{
  "hidden_size": 192,
  "num_key_value_heads": 3,
  "head_dim": 64,
  "norm_place": "pre",
  "attn_scale": 0.125,
  "tie_word_embeddings": true,
  "parallel_block": false,
  "init": "trunc",
  "init_mimetic": 0.5,
  "optimizer": "adamw",
  "learning_rate": 0.00113,
  "weight_decay": 0.27,
  "decay_fraction": 0.788,
  "decay_shape": "linear",
  "batch_tokens": 16384
}
MLP neurons of a small language model. Each row is named by its layer, matrix (down: output weights) and neuron, and shows model dimensions 96-159. Each number is 128 + 32 x the weight over its row's rms, rounded and kept within 0 to 255.
After each neuron's rows, "fires before" lists the tokens most often just after its 100 highest values on Wikipedia text that the model never trained on.

L12.down605 [199 100 103 109 126 110 105 105 115 128 213 112 147 145  82 142 131 165  92 111 144 180  99 144 138 105 115 114 135 152 100 147 133 155 119 104 168 124 137  58 156 117  92 162 150 138 107 124 128 124 110  99 120  62 117 144 140 158 137 117 140 177 141  98]
fires before: "s", " to", " the", "es", "ing"

L12.down318 [ 81 153 184 128  93 134 106 148  89  94  63 151 152 123  80 104 126 121 122  77 117 131 102 190  55 147 117 142  88 176 117 147 161 100 116 169 126 144 183 140 173 152 147 214 126 179 104 165  94 118 153  80 121 104 107 118 189 154 119 150 159  91 140 138]
fires before: "\n"

L14.down640 [131 139  49 207 140 182 158 121 144 154 112 109 158 140 124  84  88 120  94 166 126 125 174  64 106 147 138 108 139  81  79  98  73 132 133 109 139 126 102 114 103 122 178 120  84 143  92 131 146 129 172 155 160  63 152 162  68 152  66 114 127 133 108  95]
fires before: ")", ","

L14.down447 [151  63 155 187 158 111 153 118  76  98 141 108 136 164 169 142  67 106 147 159 143 148 114 109 144 100 130 151 127 112  45 105 150 150 110 162 178 177  98 142 138 139  63 107 144  54 122 124  72  69  58 175 170 155 135  57  81 187 132 122 131 125 145 157]
fires before: "1", "0", "5", "6", "4", "3"

L12.down392 [128 110 100  78 158 149 166 129 162  98  95 146 171 113  98 107  97 173 146 113 152 120 108 105 136  71  79 123 113 113 158  96 111 132  82 191 167  79 132 132  50 133 136 109 117 141 119 182  53  83  82 129 174  85  96 154  31 145 102 102  82 121 138 112]
fires before: "|", " |", "2", "\n", "1"

L7.down14 [124 173 115 177 134 140 133 135  67 149 154  76  84  94 117 129 177 106 120 146 107 102 147 167 119 149 169 130 170 120 105 154 119  92 160 142  99 131 142 131 141 122 112  62 142 115 125 120 193 131 137   0 141 155 148 101  93 142  64 181  81 119 111 111]
fires before: " ", "\n", ")", " —"

L7.down190 [117 131 159 112 109 127 146 154 133  89  87 132 115 139  93 119 166  89  63 108  68 136 134 130  84 135 138  81  84 143 111 115 145 129  89 125 141 135 167 135 154 146  99 164 114 135 116 124 111 104 129 140 100 146 122 138  91 159 167 158 132 112  56  94]
fires before: "\n", "|", "-"

L5.down490 [107 116  58 136 121 131 165  81 122 135  97  53 137 102 116 126 139 187  81 155 190  70  71 155 165 135 131 181  98 112  94 108 165 118  98 153  93  98 119 103 108 109 159  66 104 137 118  94 120  93 167 122 101  75 113 103 118 135  73 135 174 202 141 121]
fires before: "\n", " |"

L4.down243 [165  54 136  91 129 133 112 109 128 109 136 129 140 127 106 110 112 133  88 184  42 161 101 157 198 154 119 156 115 106  99 151 139 145 130 142  82 115 180  92 140  91 154 151 166 135  93 128 161 103 112 160 124  57 100 130 152 148 155 122 155 171 101 138]
fires before: " |", "1", "2", "0", "3"

L14.down186 [154 131 141 140 172 116 173  94  67 100  89  91 142 185 118 106 103 157 121 161  33  97 131 110 160  79 109 159 147 186 111 137 181 161 145 193 160  62 144 176 123  93 156 117 204 155 144 153 137 129 101 176 113 140 127  84 162 134 105 147 101 109 132 178]
fires before: " |", "1", ";", "2", "\n"

L3.down207 [104  93 131 101 118 111  98  53 105 123 133 130 197 137 118 195  95 152 125 110  69 133 155 118 196 133 155 138  86  96 127 189 141 144 175  84 146  82 124 124 158 115 108 183 153 121 135 157  92 119  77 186 158  93 116 124 168  95 138 150 141 167 124 113]
fires before: "1", "9", "2", "3", "7"

L10.down622 [113  90 154 169 151 157 166 112 138 114  97 173 110 144 160 101 114  75  75 144 151  63  33  84  95  89 151 191 129 129 123 118 147  75 113 165 193  98 160  74 123 155  94 110 118 102 104 184  86 117 119 159 152 131  76 205 115 163 178 214 106 132 124 157]
fires before: "1", " |", "2", "9", " "

L14.down470 [ 80 169 108 116 141 107 136 122  81 156 162 141 170  99 132  94 116  85  98 146 121  28 130 152 129 169 160 122 147 103 114 109 116  74 172 147 140 152  69 107 191 166 129 159 111 144 170  91 137 178 188  97 148 149 102 103 110  99 178 157 172 154 131 121]
fires before: "0", "9", "8", "1", "6", "5"

L4.down467 [145 101 127  83 130 151 184 174 149 144 151  99 178 117 118 127  98 118  77 106 119 164 104 104 179 141  88 105  84  67  78 152 130 148 113 109 118  90  78 110  59 104 147  85 124 142 116 159 154 110 164 153 128 113  58  66 135 153 130 177 113 169 104 119]
fires before: "|", "\n", "-"

L6.down87 [113 183  59 102 142 168 118 140  98  96 206  83 104 101 145 136 133 156 105 148 161 146 100 123 177 121 135 165 166 108 104 122  97 136 163 170 127 125  73  93 138 140 148 102 120  91 138  74 145  94 104 136  82 111 149 145 129 131 117 153 137 128 139 165]
fires before: " ", "\n"

L7.down398 [119 120 160 143 115 176 158 196 177 121 172 115  78 129 129 181  90  47  94 134 102  98 139 105  80  83 127 101 159 154 127 120 125  97 107 135 131 121 157 115 140 100  85 140 110 166 113 151 109 126 136 135  97 126  99 141  90 149 175  98 158  81  89 109]
fires before: "\n", "-", "|"

L11.down42 [119 131 142 130 126 144 155 149 170  98  94  81 195 124 116 168 101 160 192 121 163  86  94 138 161  38  76 168  96 117 155 117 114  92  66 228 139  91 160 149  91 119 114  87 123 129 122 201  70 134 110 205 202 102  71 160  58 115 149 103  81 106 142 112]
fires before: " |", "|", "1", "2", "4", "3"

L7.down55 [ 85  48 124 153 133 157 109  91  73 123 108 168 162 184 157 160 102 114  73 131 122  87  98 106 138 123 187 154 177  68  85  92 126 142  93 134 154 143 123 130 172 149  73 178 153 145 168 170 151 137 127 155 151 125 207  97 162 100 163 102 143 160 146 107]
fires before: "0", ".", "5", "6", ","

L14.down505 [133  90 121 159 179 117 107 153 162  95 176 128 136 142 106  88 119 130 112 159 105 148 144 119 107 129 134 145 104 115 102 143 136 147 158 120 118 138 140 130 127 149 104 133 101 129 149 131 133 144 121 179 141 115  95  73  83 132  96 179 173 105 135 159]
fires before: "1", "2", "0"

L6.down381 [138 165 177 160  91 167 160 133 108 142 138 102 145 160 126 170  69 108  96 173  80  45 120 161 147 128 154 122 101 148  86 104 151 152 127 117 127  89 127 156 147 208 126  84 140 144 157 133 107 147 140 180 113 165  91 102 187 118 135 143  88 131 134 141]
fires before: " |", ";", "6", " ", "\n", "1"

L14.down123 [174 128  84 154 115 134 133 104 140  96  80 184 184  84  94 121  93 173 109 142 114  82 159 109  76 139 167 146 127 110 102 112 131 108  87 126 146  86 131 105 173 180 117 183  66 157 130 105 152  85 177 142 130  92 119 183 141 174 151  61  97 139 153 116]
fires before: ")"

L14.down532 [188 177 136  81 136 112 124 136  87 138 205 156 167 162 118 109  96  86 119  92 185 143  93 122 111  79  49 179 147 120 123 122  61 153 132 118 167 131 154 124 140 143 105 155 132 115 177 118 123  78 176 179  84 121 120  40 139 155  59 144 148 122 112 132]
fires before: "\n", "s", " the", " "

L14.down172 [138 129 144  86 129 125 108  98 127 107 135 125 130  88 144 132 155 165  93 139 112 187 169 103  67 115 125 135 187 163 174 141 121 108  88 149 136 101 115  71 136 180  81 161  70 125 146 149 135 108 132 146  63 133 123 149 134 145 168  82 164 115 131 128]
fires before: ",", "s", "5", " |", "0", "6"

L3.down238 [115  96 166 126 118 163 109 171 143 147 159 142 127 116 152 105 126  89 138  86  67 131 113 116 102  88 130 115  89  70 138 143 130  85 185 152  89 119 140 133  67 161 119 130 159 162 145 121 143 165 180 143 162 141 118 137  77 122 123 104 175 175  58 121]
fires before: "\n", " United", "s"

L7.down681 [112  27 171  99 156 127 110 100 132 116  77 176 121 136 144 155 102  80 124 136 158 119 127 115  91  71 192 165 126 146 118 135 163  83  80 139 140 121 150 148 130 120  73 159 107 133 111 186 126 129 181 155 150 161 137 183 115  95 105 139 135 108 146 105]
fires before: ")", "0", ";", "9", " ", ","

L7.down312 [151 116 150 135 133 175 113 148 121 103  98 138 121 154 105 118 167  79  45  84 106 135 108 138 100 146 172 110 126 141  93 156 145 123  78 105 153 120 175 145 186 124 116 164 109 140  97 135  97 145 124 109 115 139 122 117  99 172 173 169 125 125  95 116]
fires before: "|", "\n"

L12.down522 [ 96  81 169  70  97 140 138 163 162 199 131 119 153  92 224 140 129 178 126 150 151 126 126 135 140 135 113 112 115 108 140 145 105 138 162 124 114 128 137 158 122  79 164 144 152 134 118 146  98 123 159 112 181 159  80 123  99 131  72 109 125  67 141 151]
fires before: "1", "9", "2", " ", "6", "5"

L11.down684 [134 147  94 108 201  77 166 160 122  80 149 117 185  66 136 101  80 139 120 153 141 121 128 122  97 121 217  76 137  99 159 121  87 141 130 110 143 139 199  59 136 111 107 169 108 135 214 101 145 119 115 114  82 157 100  66  99 129 150 106 149 179 128 121]
fires before: "1", "9", "2", "4", "0"

L10.down113 [105 128 122 138 101 118 175 111 100 132  82 168 186 136 159 117 120 107 112 123 114 102  98 112  85 176 137 132 147 124 148 161 124  84  99 188 135 143  68 138 184 122  97 144 135 151 138 169  72 108 133 109 133  86 105 118 120  81  64 194 172 127 137  96]
fires before: ",", "1", "2", "0", "5"

L14.down465 [167  68 135 121 122 122 172 150 152 168 134 170 182 204 157 117 114 130 130 115 125 146 122  59 136  49 179 146 167 156 174 129 114 112  92 109 152 117  75 112  74 141  66 127 117 116  81  72  75 124  81  99 101  56 154 154 133 104 119 106 120  92 126 151]
fires before: "\n", "-", " "

L11.down666 [160 107 114 210  77 167 119 111  70 111 179  98 139 109 138 113  87 115 104 126 123 134 192  67 107 217 130 103 139 125 182 124 131 171 207 138 131 157 110 119 202 107 194 129 134 127 111 146 207 162 120 144  83  99 154 140 170 103 118  90 174 135 160 119]
fires before: "s", ".", " in", " and", ","

L6.down301 [ 78  97 181  80 104 148 115 118 135 113  88 111 114  92 130 116 171  91 134 137 123  95 136 153  85 122  43  91  96  72  93 138 156  70  74 130 142  96 185 109 113 154 130 124  77 114 115 175 110 204 197 133  71 130  97 116 107 158 138 191  81  82  81 122]
fires before: "\n", "---|---|---|---|", " /"

L14.down444 [138  66  72 132 175 119 107  55 131 106 120 149 172 104 193 162 130 155 127  94 104  98 171 184 166 147 162 101 202 113 131 132  95 140 124 147 111 194 141 152 151 128 111  91 110 181 120 125 102 156 106 133 108  99 111  81 108 131 167 125 142  64 153 109]
fires before: "8", "9", "7"

L6.down198 [153 115 202  82 137 168 146 102 161 144 174  95 143 145 141 120 135 107 125 170 166 109  86 123 159 121 122 100 145 168  73 149 100 120  71 112 118 122 158 110  88  99 110 121 121 112  92 150 102 140 197 173 128 106 110 123 113 152 139 109 168 150 151 139]
fires before: " ", "6", "-", "\n"

L10.down414 [ 90  80 144 150 110 123  91  96 127 186 146 151  94 125 136 125 101 139 136 148 129 167 167 154  95 114  85 179 114 117 102  98 111 137 162 143  79 148 130 118 166 118 184  75 182 183 153 151 125 122 156 113  68  90 161 196  93 129 128  85 165 166 109 176]
fires before: "s", " ", "ll"

L11.down212 [161 143 151  70 129 186 138 139 122 111 123 139 132  65 134 154 118 141  91  91 124 154 118 207 159  45 151 179 146 142 133  85 139  72 116 151  99 131 162 136 141 111 143  87 159 103 113 183  50 138 117 150 188  52  55 171 120 101 118 124  39 132 114 136]
fires before: "1", "2", "0", "9", " ", "8"

L4.down58 [139  81 163 129 138 175 171  95 141 155 128  95 119 137 130 172 141 204  77 146 166 107 119 149  87 146 110 153 100  69 103 132 138 134 177 113  81 120 146 151 120 135 141  91 133 101 163 150  86  83 127  96 154  86 167 173 158 155 102 146 115 157 129 100]
fires before: "\n", " |"

L3.down475 [142 114 128 116 184 124 174 100 127 116 136 146 164 118  83 111 128 125 136 134  75 143 144 110 199 155 102 155  82 136 103 141 144 189 153 123 101  99 160 115 174  83 174 163 126 105  84 139 114 136 108 148 136  89  97 123 136 139 129 125 175 177 115 128]
fires before: "1", "2", "3", "0", "5", "4"

L11.down117 [159 170 149  71 132  34 154 109 159  92  72 127 139 138   3 129 122 173 220 155 140  64 113 133 150 108  89 132 148 126 164 128 127 162 135 142  98 127 159 109 104  95 103 152 119  88 113 152 166 124 143 133 149 149 121  79  68 141  90 138 168 156 115 156]
fires before: "1", "2", "0", "9", "′", "3"

L12.down491 [179 151 137 114  97  98 150 136 160 181 148 131 124  91 134 119 127 125 155 145 232 120  81 135 156 159 116 108 118 136 136 141  78 140 136  87 122 107 148 157 149  87 153 122  51 101  91 133 134 133 173  75  75 170  82 134  99 135  43 141 135 139 144 155]
fires before: "0", "6", "1", "3", "2", " |"

L11.down248 [119 156 110 116 181 101 100 196 138 179 126 151  66 137 109 185  86  95 100 122 205  57 131 135 113 127 121 185 135 109 189  97  82 107 146 177 152 177 155 100  96 156 154  94 165 119 136 113 147 114 157 122 120 138 127 165  41  77  68 123 136 126  99 120]
fires before: " ", "o", " /"

L12.down395 [158 118  71 164 214 109 108  89 175  97 101 103 129  78 129 125  99 112 162 124 106 129 186 102 187 161 129 137 202 151 119 148 145 109 188 114 124 185  69 114 151  79 118 102 106  64  77 108 105 161  94 106 163 129 102 159  65 126 111 132 122 171 102 112]
fires before: "1", "9", " a"

L12.down182 [ 74 118 171 109 113 113 101 146 104  92  98 118 124 124  61 164 121 107 124 118  95  98 174 141  80 169 165 106 138 111  93 114  76 135 130  84 126 151 155 130 171 141 136 187  94 104 160  82  99 153 129 138 126 131 134 121 123  96 174  91 153 152 157 107]
fires before: "|", "0", "5", "|---|---|", "2"

L4.down260 [128 104 182 108  91 137 109 135 145  92 105 171 109 165 124 116 102 106  97 189 155 122 145 118  48 166 111 138  74 103 157 142 186 128 140  83  95 133 171 179 214 144 114 185 157 115 166 107  64 119 155 137 124 124 151 194 206 121 143 172 140  96 136  92]
fires before: "\n", " United"

L14.down333 [124  73 108 138  95  86 141  96 131 172 200  81 171 156 149 169 127 180 132 106 130 124 143 178 141 117 124 113  95 106  93 140 128  87 118 138 168 179 189 128 133  93  80 165 102 153 117 128  88 105  93 148 207 156 119 107 138 189  90 101 134 119 145 183]
fires before: "0", "1", "2", "3", "5", "7"

L7.down422 [119 171 141 134 140  85 112 123 132 123 117 122  98 111 110  99 145 144 180 116 148 136 155 168 189 206  62 167  89 113 149  97 135 127 107 145  71 181 133  97 123 102 131 117 161 159  94 115 123 101 134  70 124 138 136 157 120  69 128  87  99  94  97 176]
fires before: " ", " |", "\n"

L12.down162 [133 173 146 135 115 110 114  83 165 159 113 159 103 151  95  84 101  84 135 117 103  87 110 182 105  89 125 177 152 143 163 142 130 115 121 204 180 138 145 116  99  82 120 151  39 127  92 103  99 118 160  88 168 170  56 175   0 135 109 161 148 148 121 129]
fires before: "|", "\n", " |", "1"

L12.down81 [111 154 127 147 116 122 115 152 104  97  84 126 118 169 133 146 125 145 107 162 162 157 101 109  99 103 154 145  76 101 106 148 132 139 172 126 163 162 240  71 157 159 181 176 159 111 111 104  85 146 123  99  95  81 137  86 123 121 177 128 153 188 115 117]
fires before: "|", " |", "|---|---|", "|---|", "%"

L6.down728 [ 69 117 157 143 101 163  92 102 120 164 137 126 135 167 120 189 104 162  85 156 143  87 112 126 139  58 233 174 149 142  78 120 116 126 127 143 152 100 130 157 173 176 121 132  75 149 106 192 105 158 114 190 136 140 101 140 155 116 162 146 109 136 201 114]
fires before: " |", "\n", " ", ";", "6"

L11.down120 [130 145 111 184 174 151 143 111 113 149  81  92 163 108 101 153  63 119 176 114  96 144 171 129  80 139 173 171 100 172 136 128 127 169 135 116 158  81 123 193 146 186  84 137 181 157 110 189  87 123 118 122 158  72  99  73 107 113 124 158 149 159 105  83]
fires before: "0", "2", "1", "6", ","

L5.down498 [120 119 122 166 146  58 179  76  63 113 100 111 114 133 160 116  71 215 100 109 146 112 123  92 157 107 111 139  45  97 131 136 130 132 161 138 131  91 126 182 188 104 107 147  88 157 133  84 128 131 146 154 165 126  90 146 108 114  79 132 141 147  56  79]
fires before: "\n", " the"

L11.down599 [187 103 155  88 109  80 176 165 124 128  89 133 164 123 155  82 117 124  84 158 135 102 150 142 129 145 152  95  72 157 157 170  99  74 119 160 112  75 121  78 172 136 173 178 117 168 100 175  90 170 194  76 133 150 135 144  83 142 175 108 184 158 175  87]
fires before: "0", "9", "4"

L12.down101 [106  95 128  98 139 100 133 143 156 169 139 115 105 139 127 154 144  94 133 136 134  80 151  99  64  90 159 158 102 123 139 167 135 117  87 106 163  99 191 142 157 131 151 177  80 148  72 170 109 158 208 146 126 184  82 152  69 121 117  94 111 135 206 148]
fires before: "0", "6", "N", "5", "2", "9"

L14.down345 [ 78 133 128 189 119 130 116 134 107  62 168 159 152 156 194  99 140 136  52 117 143 149 104 133  97 127 108 145 164 152 116  93 162 131 140 215 132 149  89  96  87 133  88  99  51 139 125 117 109  82 148 146 120  95 120 141  98 172 164  67  98  86  99 151]
fires before: "0", "2", "s", "5", "6", "3"

L12.down573 [130 147  81 135 166 158  92 120 129  83  86 115 177 126  65 138  38 118 147 111 136 154 120  91 152  86 161 160  73 117 158 108 142 126 179 118 154  93  32 153 183 152 163 172 105  54 170 127 103 101  75  76 165 100 129 109 135 172 138 134  93 134 134 138]
fires before: "0", "9", "4", "1", "2"

L10.down542 [ 79 162  83 169 199 131  99 155 142 162 197 115 142 149 114 130 173 171 110 128 122 148 116 106 110 139 155 118 115  81 125 152 130 187 128  75 116  94 163 118 112  82 140 170 133  75  93 150 115 156  90 120 191 102 134  99 170 150 144 177 120 145 160 135]
fires before: "1", "0", "2", "8"

L14.down10 [156 132  58 159 118 160 102 154 150  97 134 188 209  95 138 156  41 129 126 221 151 125 122  93 106 108 136 138 162 118 136 124 174 190 122 134 167  69 126 104 162  77 165  97 146 121  79 140 158  64 123 102 157 112 120 123  73 126  90  71 135 141 170 120]
fires before: ")", "),", ")."

L11.down765 [141  94 109 127 202 132 142  90 140 122 147 101 102 113 186 151  77 119 146 121 104 118 178 109 157 117 186 137  88 176 163 101 107 123 177 133 129 146 124 126 135 147 117  83 125 143 122 121 132 167 129 185 165 115 129 217 104 132  87 136 107 185  90  79]
fires before: " ", "\n", " |"

L4.down86 [108  62 117 125 117 115 130 121 136  95  97 124 123 128 124 136 111 113 126 111 135 120 151 159  47 165 117 131  52 149 141 107 127  89 156  55  90  93 155 137  69 151 112 160 146  93 112 129 119 160  66 110  94 141 130 162 169 117 105 115 140  63 128 118]
fires before: "\n", " United", ":"

L12.down99 [192  98 143  98 116 132 144  84  89 132 139 118 152 152  84 127  76 125 135 120 189 126 160 142 117 170 147  55 139 215 139 157 114 168 135 155 137  76  93  99 168 119 145 106  92  74 112 118 162 157  96  85 121 170 186  92 100 101 106  96 146 173 187 193]
fires before: " |", "3", "4", "1", "7", "2"

L11.down67 [141 154 158 133 146 153 149  57 190 150 110 122 128 119 139 138  91 153 141 132  88  87  89  88 206 164 138 155 133 142  85 104 124 108 183 136 129  85 165 194 140  99 120  80 101 137  65 161  88 152  86 181 197 142 170 102 148 103 152 164  97  78 126 120]
fires before: "9", "8", "0", "7", "th"

L3.down504 [117  90 149  98 130  88  89  54 126 176 118 121 194 146 103 188  78 166 137 116  66 130 150 106 221 124 134 167 102  79 126 186 131 163 139  93 136  96 148 115 145 129 118 136 147 159 103 155  97 128  98 201 181  79 120 149 168  93 154 172 116 151  94  71]
fires before: "0", "1", "9", "2", "4", "6"

L12.down668 [118 125 195 112 105  99 201  69 133 126 121  82 161 110 131 157 140 151 124 142  67 138 134  97 167 134 116  91  88 133 127 120 162 133 136 157 169 111 149 118 111 123  80 176 105 125 126 111  92 133 115 207 160 139  96  75 164  88 176  97 146 149 123 161]
fires before: " |", "1", "2", "4", "3", "9"

L7.down498 [106 167 155 187 118 142 122 147 161 172 114 113  56 155 132 158 130 148 166 121 127 119 146 206 152 198 126 110 106 157  68 151 116 164 147  76 132 111 131 200 147 124 160 126 204 126 166 109 143 191 115 128 141 145  98 128 152 136 171  89 126 119 109 159]
fires before: " |", "1", "2", "3", "0", "5"

L6.down199 [129 191  66 158  85 152 114 136 130  96 216  61 104 111 169 132 146 140 116 144 175 137 104 138 169 138 130 128 144 120 116 134  93 144 164 181 122 140  90  99 120 155 139  89 150 107 174  78 157 121  96 138  72 110 115 167 108 139 119 136 130 119 142 145]
fires before: " ", "\n"

L3.down490 [143  90  98 127 179 133 121  89 119 113 156 170 139 132  83 112 148 104 108  99  98 164 160 128 198 164 146 168  86 125  86 162 121 192 116 129  86  89 142 120 142  78 150 199 118  84  80 157 153 146 102 106 168 109  95 116 104 153 123 148 158 152 134 134]
fires before: "1", "2", "3", "4", "5", "0"

L7.down432 [ 92 136 160 112 133 170 119 149 127  59 142 145  94 156 147 145 121  43 110 110 150 123 114 147 100 166 117  63 108 111 147 123 122 111 148 130 191 111 123  92 220 142 130 156 135 161 177 118  64 157 155 134 116 126 119 134 133 126 181 144 103 120 136 160]
fires before: " ", "\n", " —", "|"

L10.down348 [167 144 165 166  47 181 129 126  91 200 143 148 116 183 108 167 154 110 120  87 156 129 188 162 126 143 121  95 135 157  99 136 128  78  59 142 135 146 176 130 173 149 140 152 137 106 128 126 163 141 163 172 100  80 133 173  89 166 146  49 112 101 154 148]
fires before: "\n", " |", " "

L11.down177 [135 107 134 138 142 173 177 107 185 139 152 156 115 149 157 162 127  87  57 141 167 111 120 121  77 125 112 132 112  53 115 109 122 123 103 204 134 105 152 136  60 117 140 140 125 146 111 153  63 138 127 143 141 132 150 200  15 151 115 133  81  83  96 119]
fires before: " |", "2", "6", " ("

L6.down228 [147 180 109 146 134 121  99 112 124  84 153 104 114 132 129 182 113 181 101 150 232 104  94 127 117 149 115 114 154 130 103 111 102 130 166 145 130  91 141 109 146 116 135 103  75  66 143  84 119  85  96 188 133  97 152 149 105 179 103 161 144 153 150 145]
fires before: " ", "\n"

L7.down436 [138  83 138 172 108  95 111 117 152 159 143 123  93 118 112 202  54 111 131  77  85 125 145 118 163 112 151 200 151 138  98 137 126 139 108 127 117 153 141 175 172 174  66 149 137  89 138 176 106 163 149 185 170 119 178 125 146 168 152  96 151  82 120 119]
fires before: "0", "6", "2", ".", "5", "9"

L11.down5 [131 104  86  90 144  99 158 132 135  96 229 120 112 113 126  37 108 112 124 176 127 121 183 126 107 126 166  66 139 132 111 109 109 138 218 145  97 167  75 135 183 127 105 153 159 109 124  91 128 168 134 161 162 134 126 126 119 117 177 153 172 110 139 132]
fires before: "0", "1", "2", ")", "9", "6"

L6.down399 [ 97 148 180 145 120 123 156 126 133 144  97 148 142 150 110 155 143 116 129 142  71  69 139 173  96 109 154 111 119 209  98 113 150 132 114 107 142 107 114 193 153 149 127 114 129 116 143 120 101 169 172 162 154 165  84 101  96 123 147 114 129 141 161 117]
fires before: " |", "1", " ", ";"

L3.down252 [123  92 130  84 118 112 113  65 110 134 118  90 173 137  94 181  90 127 114 130  80 138 155 123 201 133 127 142  93 100 115 162 147 148 171  68 139  68 143 143 165 118 124 184 115 127 108 148 100 128  87 166 186  93 124 139 168  90 162 153 118 162 117 121]
fires before: "2", "1", "0", "9", "3", " |"

L10.down403 [154 119  96 158 130 154 136 113 127 171 186 133  84 199 169 146 129 115 137 100 120  91 144 128 209  84 141 180 133 147 118 116 150 110 109 161 156 108 109  99 143  79  69 138 132 116  99  61 137 133 119 180 118  87 134 131 150 144 133 108 194  88 142 125]
fires before: " ", " Cor"

L11.down637 [150 184 145 178 118 135 100 101 136 172 134 121  66 205 161  65 134  96 124 145 126 113  72 161 116 108 138 190 145 134 157 151 109  65 120 191 132 112 150 154  97 125 139  90  83 157  63 119 109  93 160 130 122 135  87 192  68 146 108 195 131 101 127 116]
fires before: " ", "\n"

L14.down731 [130 146 137 133 120  88 101 167 109  79 144 114 156 154 201  72 123 105 131 157 183 122 118 123 122  89 122  70  90 131 166 134 119 123 151 101  74 104 119 126 116 155 184 110  77 134 165 109 115 182 183 104  82 128 111 118 107 149  96  79 176  96 164 111]
fires before: "0", "9", "1"

L10.down206 [182 135 186 139  83 110 141 141 111  77 152  36 130 169 116 146 119 123 184 173 171 141  94 114 175  54 124 167 151 223 116  99 133 133 136 121 103  86 111 135 107 121 147  58 174 106 118 185 123 122 132 154  90 141 145 115 120 128 176 111 135 128 163 168]
fires before: " |", " ", ";", ")", "\n", "3"

L10.down743 [ 79 121 117 190 145 141 101  99 156 123 106 180  83 185 164 133 130  69 132 145 165 100  89 135 111  79 198 179 123 162 135 140 148 108 118 174 200  92 191  78 113 152 110 112 156 135 119 154  81  90 146 142 146  89 105 188  94 177 153 156  63 117 158 136]
fires before: " |", "9", "0", "3", "2"

L12.down663 [100 127 184 107 115  89 133 190  74 147  45 172 137 134 106 121 145 134 106 104  73 174 101 128 109 152 125 152 102 182 103 137 159  81 129  97 140 171 203 111 175 134 146 168 122 142 107 146  70 158 186 125  91 119  91 152 108  54 129 143 146 161 121  67]
fires before: "\n", "The", "In", "M", "-"